From a checkpoint of a small transformer trained on Wikipedia: 6 heads of 32, normalized queries and keys.
MLP neurons of a small language model. Each row is named by its layer, matrix (gate and up: input weights) and neuron, and shows model dimensions 16-143. Each number is 500 + 40 x the weight over its row's rms, rounded and kept within 0 to 999. Numbers have three digits each. A neuron's up and down rows have the sign that makes its largest values positive.
After each neuron's rows, "fires after" lists the tokens most often just before its 100 highest values on Wikipedia text that the model never trained on.

L6.gate470:528486442439474507532485563567500451509573449450404419534514491529481404527479557442507476499488478573508463453507480491523499513540560465510520556547543540537522509498539490577439475504523479505409518496456522574537541467481477505491466496490414489538433500407547508510438441538491449497492535462549504522454474508548491504452474540503497498526521556523491463434496493426491521476481
L6.up470:432500449538450450492522443515494473459542428462491541463564512542473460488560452457530548461488517422520445516500552511465484548478490477559510519478466466511481524507566499517483497557568506447515468524499503524558506469509552402514509512479608608496467504463564513490547516545459542483510572535513501509521539465443504452502449473481581525466514504514494453465572520561507512497434
fires after: "\n\n", " =\n\n", ")\n\n", " Website", ".\n\n", "\n"

L5.gate245:448537461495492459518538513535448572540435595401429489501530561520556525465455485562478514508436484514497496446538525550493514523504516471539514533487442541437574441549477484538495562530407489491477530509477516541527555422437484446420513467465506453531560480507485407502551485547514512512528552585437459411496466523540568518437541519496407518508529523539510478516493485477517509531484
L5.up245:504536466480459504557535438525478525502533550456463526463472484474465475587499543489507534480408492511469528497542469519521493540564515476511585603543532470381465491543473495437513492385532517452474516483528532504526530568510527575488507505478403553473497527543573411515512559460517468464431490445469454525526460497518511517462539524467484509517465501522487531579462498467452484484573
fires after: " U", " B", " K", " Az", " wh"

L8.gate273:518481539491505520536485433549473453499431459551499470533489500527481560455525506541474555465461481581505469433450493454474557456500449470469505521590499526570421490546495544469444412619527535489513563519449491512540552524535603512495472444479528488520405437517519501437499472500510454501501480556463538536507537524461455484430453578522453531436496463442528548492496505512473488516477
L8.up273:506410551502453513491480538512553475524563479544458434484496434544493454483569472534529568450522475494521577493558532517510492433483566465475464494527477524481460505495496511523530488527499474491499415472509481548520462463501516497527643514507466466480421551561501536492482485553454479481482466472475520551571448581446524501477518445476489589481509519463583500457543447562554477560491
fires after: ","

L6.gate452:454451475473391495497438563518464424541463509437528541579516480500486486489485470527491523441486468541589547501503511503530476518510489517554492530478488556543519492566546496538468526562525485573521556483482474539481496445434484433524452461491520525533533524449485491574476521539467515437566563447511505464575496527483512453448508486512453470545495503516544499449483447403492434503458
L6.up452:506407499514554489547474461552431501554470482520469532512498539504528525503524443499560476469496614534605540522526456471480473512496465500513587464515509448465496478553600474498498487481513493492521560535478506469387480489533545497518524572462534485512472522543581461575491502512441493462427465481479486475467559520560490429461465514533475477492522471461454515459532499545516496514523
fires after: " to", " he", "ly", " not"

L5.gate390:585539564525525482465553468585484487522527531509434465560453526498538499407501518501480490486532540502537532511554445500489437450419474570552458484470528536476491557479588515501525558596509524523493505580488517548487491522514501514486497518470583561551432461402500555478540479446452485490456526493506493553473432436504524432572492485473469424518533534469572510424478480534494486452460
L5.up390:543491502451515451544542480464499495444486495406531515427546463483573474577468502476494483454469512457509514505449448444497466513458450487472534508487530407443460483514544441512587426590505488533570535500575452486479534505517486531493570472449499603523565515526496540555482511445492493589601526445543434443498511516535520466526561527503593525524535563505563515548494540504491556467521
fires after: " h", " sh", " tem"

L6.gate471:546586524505538520501459460553431488548465481479492496518515462495479486517466579509489462517403470515482486553545491510528485430518581536462464536505527475479509471499499493504465539469507468498454576636530473528545421516462510511484567535542478451468398459506561473462478498496536442520563532557456514451407466483496549494533434436527514529506541496500575507492542502488531505509479
L6.up471:421502475461555502491528498514519445539415457465531487504501466577507439496565470517567533597469506494508490504469417534576494540424532504478473520567506546476492458475496476542520547484492505472503498497463508517530419470549522486463517561507505507544414488530543475510516485460522498471536455470513578514464475476553494516527464464514518493488470446477529559486507453564556544469430
fires after: " H", " B", " C", " h", "on"

L10.gate443:508464504465476474501463489502472543499456517472460466472473500527461537489558549501467482615522429522501552441486431395515456441500585525532518487498500450502495452539504492488520506459410508519450399582474494537482527536525512495514486476514493499557552592547516504432568546499442513544537525500541446507525487518566547505473467519451568524581423551479491474439454444533483455506550
L10.up443:567515493505515531441519454500420465554540531521526491430504495499476511455557583408454515484457475472430448544463476480557446528594515529477565454509417454498504511566543472440475464504506541523530505530550491521483538444507469489506504400509491506501497485516476569505442511562508413458453439473511551492447529488525494486517485485481556428492541435536466457576487497533472479484541
fires after: " "

L3.gate163:532499462529473470429527454478486471547501416437479501445539458524477507514484441498445465524420546480455468530463460499443491495502527492524528450458542569475517482496438483523452460473572414525520508490461474523511456491492527534479482454517516501538534524545483499533472490547536525494537594513430566576519483493525544446578518533515573472484537508521562519496519514484531552620494
L3.up163:522496442530567547493496547474525561572461547412492454527436426504495533523521461591513526493566524474547534515507461538442469471438518494444488461435490493491464457453454521466542565488531516533480520443543514499477597503452524465493482461486455509552515503571524501544545543472485467448515544476410489524502480535541452484468454472512555422498558467488531518463522478558521513580462
fires after: " C", " c", " B", " F", " P"

L6.gate286:499511495461434464566482422522528507536543413473511507519523481559507499441449458535449515460454481462477479504529482488555479487504540462508507508488475500510536528530528577485429550509499546446470470529441564485557456520504449528502489504528419440498536453491574510473549582480471526602436543486548497557458457459587477499527410543521518481509521530497568567636440465553497539509538
L6.up286:548460535528528503497497397567467482479562538427491534515529464489484553495541535457426415478510487458521468516507469544492525510545458529555585517500504590502558468524529474450440389509514428537396500513531501475577510559471536425507548529504487588544502554474475480516498450464455474456458426464445466496511498463518500511449442480476489537567490525462487479470526545507491546477468
fires after: "\n\n", " in", " Website", " of"

L4.gate337:492486562481562483490480473666468507471569511534464466517458453515539525482509500509454523484492529548570528453505541463516543456412614533490460507495500503449542463533540495537501504552458417490518417531500481523510516520448472542501468542468529506465502550461543443504485458488534475538516481533475441479478513434427525447459487582549525473500462535513576430426544449451500451473496
L4.up337:566521560502586459496377563513435533513458502487462498502487492502440505479521459474415520480487392534459495445436483422468534528547496420542536548501497438480491511539524533501451547490455531585467521546530529455490552446433499589548547452510532467407488498522503496482494545477500441525482598521499474506455579502440537466542503471516412455471506507507563499507514425520510442480479
fires after: " w", " o", " h", " W", "-"

L6.gate299:512375526518484437502454509469493472467533470528485478489552449558479515517470540493464469468491550483521523456524478462485420472586467519531532460487577574473474497508412528520477480540469471469487486522516461476481517432421461535615508450481435525447453528450570483480563507412526473459601523512426480474509512517510518489475518536519518534466501479544496492470571458485546467516440
L6.up299:561508543555463530488454462474487470483520456521490451456406427494487394576513499536508542497403512456462589497494534486469469493528470456562548418559478560537540537508510463489505545472514487522449455454561531469503550536462499491523471481425474502556529523554467471543412564517532528515556518526525596529453541491498471535471545487567540516499462458505597475516482487545521504518510
fires after: " E", " I", " G", " |", " R", " g"

L4.gate172:494520414513511492557556487576495441517512449445478484457498521438490565585527481509486505511502523516513503532556510462555440541543492510474467520545552466536474555488465424463460451490502506489496522510428525555482530521465451518551384511496531537483466537464566439437450470470552536545512522454428520536461536586471446539495547463533522519475519504414551454453501524565549533554469
L4.up172:549457533540487473480472509415477500494488462563495439537497490503519445498493515453450511482430493459542489510474466377539488488550508523481536505514429467523487581477527446471461565557548474457535485495469462489472513513542585502566488515506564512463552579476487482514473482524532516495501505521423521576528489437411500465492633528540512490508557515536481506531503478503564495534459
fires after: " R", " r", "r", " E"

L6.gate377:477480518453520492483518546520559510505519479476503503492450586478549554417467498432466509486521488449553486447492551543524516514408481493506483477484459495556551539565555552581418505548467459539438575506508480528467543479425462577567466520511588540491564506411520564457559494496481477552460557504506538575583423472518514503502478467526537553483508479514455477456438513499564487495520
L6.up377:533462461451475448523501467478489504531525439494470562429498620522551511505559530490505424455480468510558511493527514486443479571486468516544517471487574511518558536458508477500522505526497496475523508533439532511475499570510497543500476466468541480446445518482515433449582514577463451539411518525461485557495463453544489549504455495532522505506546539568379560508474550539472567542484
fires after: ".\n\n", "\n", " |\n\n", "\n\n", ")\n", ";\n"

L8.gate86:538438557426489580495448579433408453501495543479490521541519488484441413531494532500533464484513548502526440430503436508518505570478466531512521428464467550529483553551555497482483505588511484537560490525488492552491542450475482506471509476537549516537501552511442520420483533497511494503593491477584514515544545530519505482553481521523464551521548449510553499474527457462479477454561
L8.up86:483520528499474523453502447447499462521528512480466533562469444518507519490495498505523545473478527520509466550461454527413510491544447400564476485496423429441514497517538456517534500449517478521496467483448498546596507450524494530504412525473458513501529514473514491510444543523497513563458485481536508501514521531566541429505471481517448455530511472516499477537459554556490492513543
fires after: " to", " can", " I", " not"

L5.gate385:527464433495579496425497475471550386524584514490521564531508542483554527489494527488466531510509464485546455498550492531515575525534498587516517520435500482548461521516477435451449522566501507497519560468503470484489594533484443492554477448526506435551531406430410556470447525509522481460482521480562513511504444519459486441486525538460416536512511421514510490402425531469530575472513
L5.up385:391484512521516424455427510463476452513593531543489528431517555551471456463471470555558521525558539530513504440486508502509528425513506533494606539580477521522563479489503489522492536521552556543499478531492464493544505520518459575471547472427462423477484504462477483510567502539489501493530461522513439502487515497509498478531517532518499427473533488493532360493483528419458452476458
fires after: "202", "W", "–", "D", "195", " K"

L10.gate406:481452464563537457480541520575559508553445481501527494435554484449524547486534499484570525483491431532457476472518455521450543470486512511387432473429488466500467513497551499498548512524435488477440510509456508533471526469556448466454485449440487526466464473464523525484487519432503481513472483528529500617508560480480411503481403488492479553523469522526413507488415545510453486542427
L10.up406:490542506492449535480474547587445612508516464541551519474508457565550598504500463435498511557521471533517436459494480492484526600464522467497471466525475521578477460569486479490542449554542492559553503606484476485522484512497428464496459495516483499447514471490538557465479491548485453466512525528540516601471429469450506440491561559446525441486520458554465480561490495447421481564551
fires after: " ", " on", "On"

L6.gate94:452453533482493493400508549436476475517528538467380523457509493521416504533536542497500503508492466542485499471466491444518431517509495543469458543490456546486505540463510487433466507527489579473512527507495505440517489537392495542454544553507514542588528520406540526469454496506456505565549599568497502520424429445493497587497505549532521485476492580479520478521495487496499501509569
L6.up94:507588548492493515406452482499493488525490463481466478489458490491469522512586481504509506495501511496469572566537480494482540556403495502412548456466511457538470542513507516504558409491530516457509499573527490462511559569471531479457496481560500494513623488586596550512534521495612440480492555482577507525551494494511481523511523513455474474473530440524446497492503480529474457530532
fires after: " (", "\n", ":", " ", " ft", " m"

L5.gate105:496454486427495534412450524491553571455492439507557531556541512456517542505536475513471492493484446425479494508456467525488491520481496511513510471478527588462509506528471533501507502541526435515498471594479539524542537474398445475508451455502561459477512459452436503555428471456561474453551537511537476550516527485469443440532545419567497484513500489452531521588519533491509482538508
L5.up105:503469543417432530482456518430515521543511515463477511520478486460462471425527518531462523512486487511509559506443513495556499538458505495496483380544483540498520500605511554537521519558538433506465365526471474513552512468422480513423455535502507531517561475572505464489576477507579561469494482513457460535522533476475516414432507478478545510478483520513527481530555517510529502564511
fires after: " I", " E", "I", " p", "O"

L10.gate215:529503421486578538535498521514550501517441444471507552492509613485485525512499510493447463546445489628459554482572502471504473531530497517468479449514481506497501507568432475523530491538501518547484531488545523455520511569438486465532480398501516471504518528536506508466523475446526481493491499547475541586486443515530522452560499517481507547476518539429472563472434527486394498535462
L10.up215:494551455456446549470480435543432561544468450509490535441483500467465494513491510424508541466496507497544532516493497444463489525481522533499515527494497520536522492503456485526464500495486511490515513535477617536500544444554469421546530486529496548496467526523514613501582431512557443525556554469512516583424529523412554507432419532488445395488463473532461466558493456519516543543491
fires after: " ", " ("

L6.gate345:494534532526483462437560459459468510456557510476476539454502491490522535500489521532478489550489478486476464473518535558511468502478514496520481568493503420508502484514486526503506499486470564419499521558462533479521608494515486458430500459418515520514481488543487490578418486534462441495509581534548432534447465512566482477521485526468501470483441490600508448508600513452510473470451
L6.up345:474462468514498495493436542530535509539509498508502524498538457572463555495478546500466527566566430533469538502567534468537447464474520494506534494528540477525579454488499475460516476470555510429556402526492481492500572542572525528565566464541431474422572439468559482480518559500521523535527472529502443508498499537512482513428434488484459472507471540468508480414531540455512512512492
fires after: " V", "-", " K", "D", " B"

L5.gate354:492591472525496558511533480554580572519519446502557489528567544489464521459494493534466513458431532551482476513458530604519492483502510491501519487424443491511464538528531544548490441527481435449501496515483480582485529554561496453563501522451486443527460460491513484464398500440510568531472530510467477470535436547521426562510507453547499495485589531503509504458492532522542483509420
L5.up354:546482492551482561598534553575524479561480537550455459508479538494517511498488535545506507543523494541537440524450543493517484508525531467539520543506507470454508537490471518570503458523515477515517537474561476600419506444488537471497534467551488492539454565496548518477398542497491519441528515535478508492511480546524468499448563440496498444430504472454470544486513476509579470535493
fires after: ",", " However", "."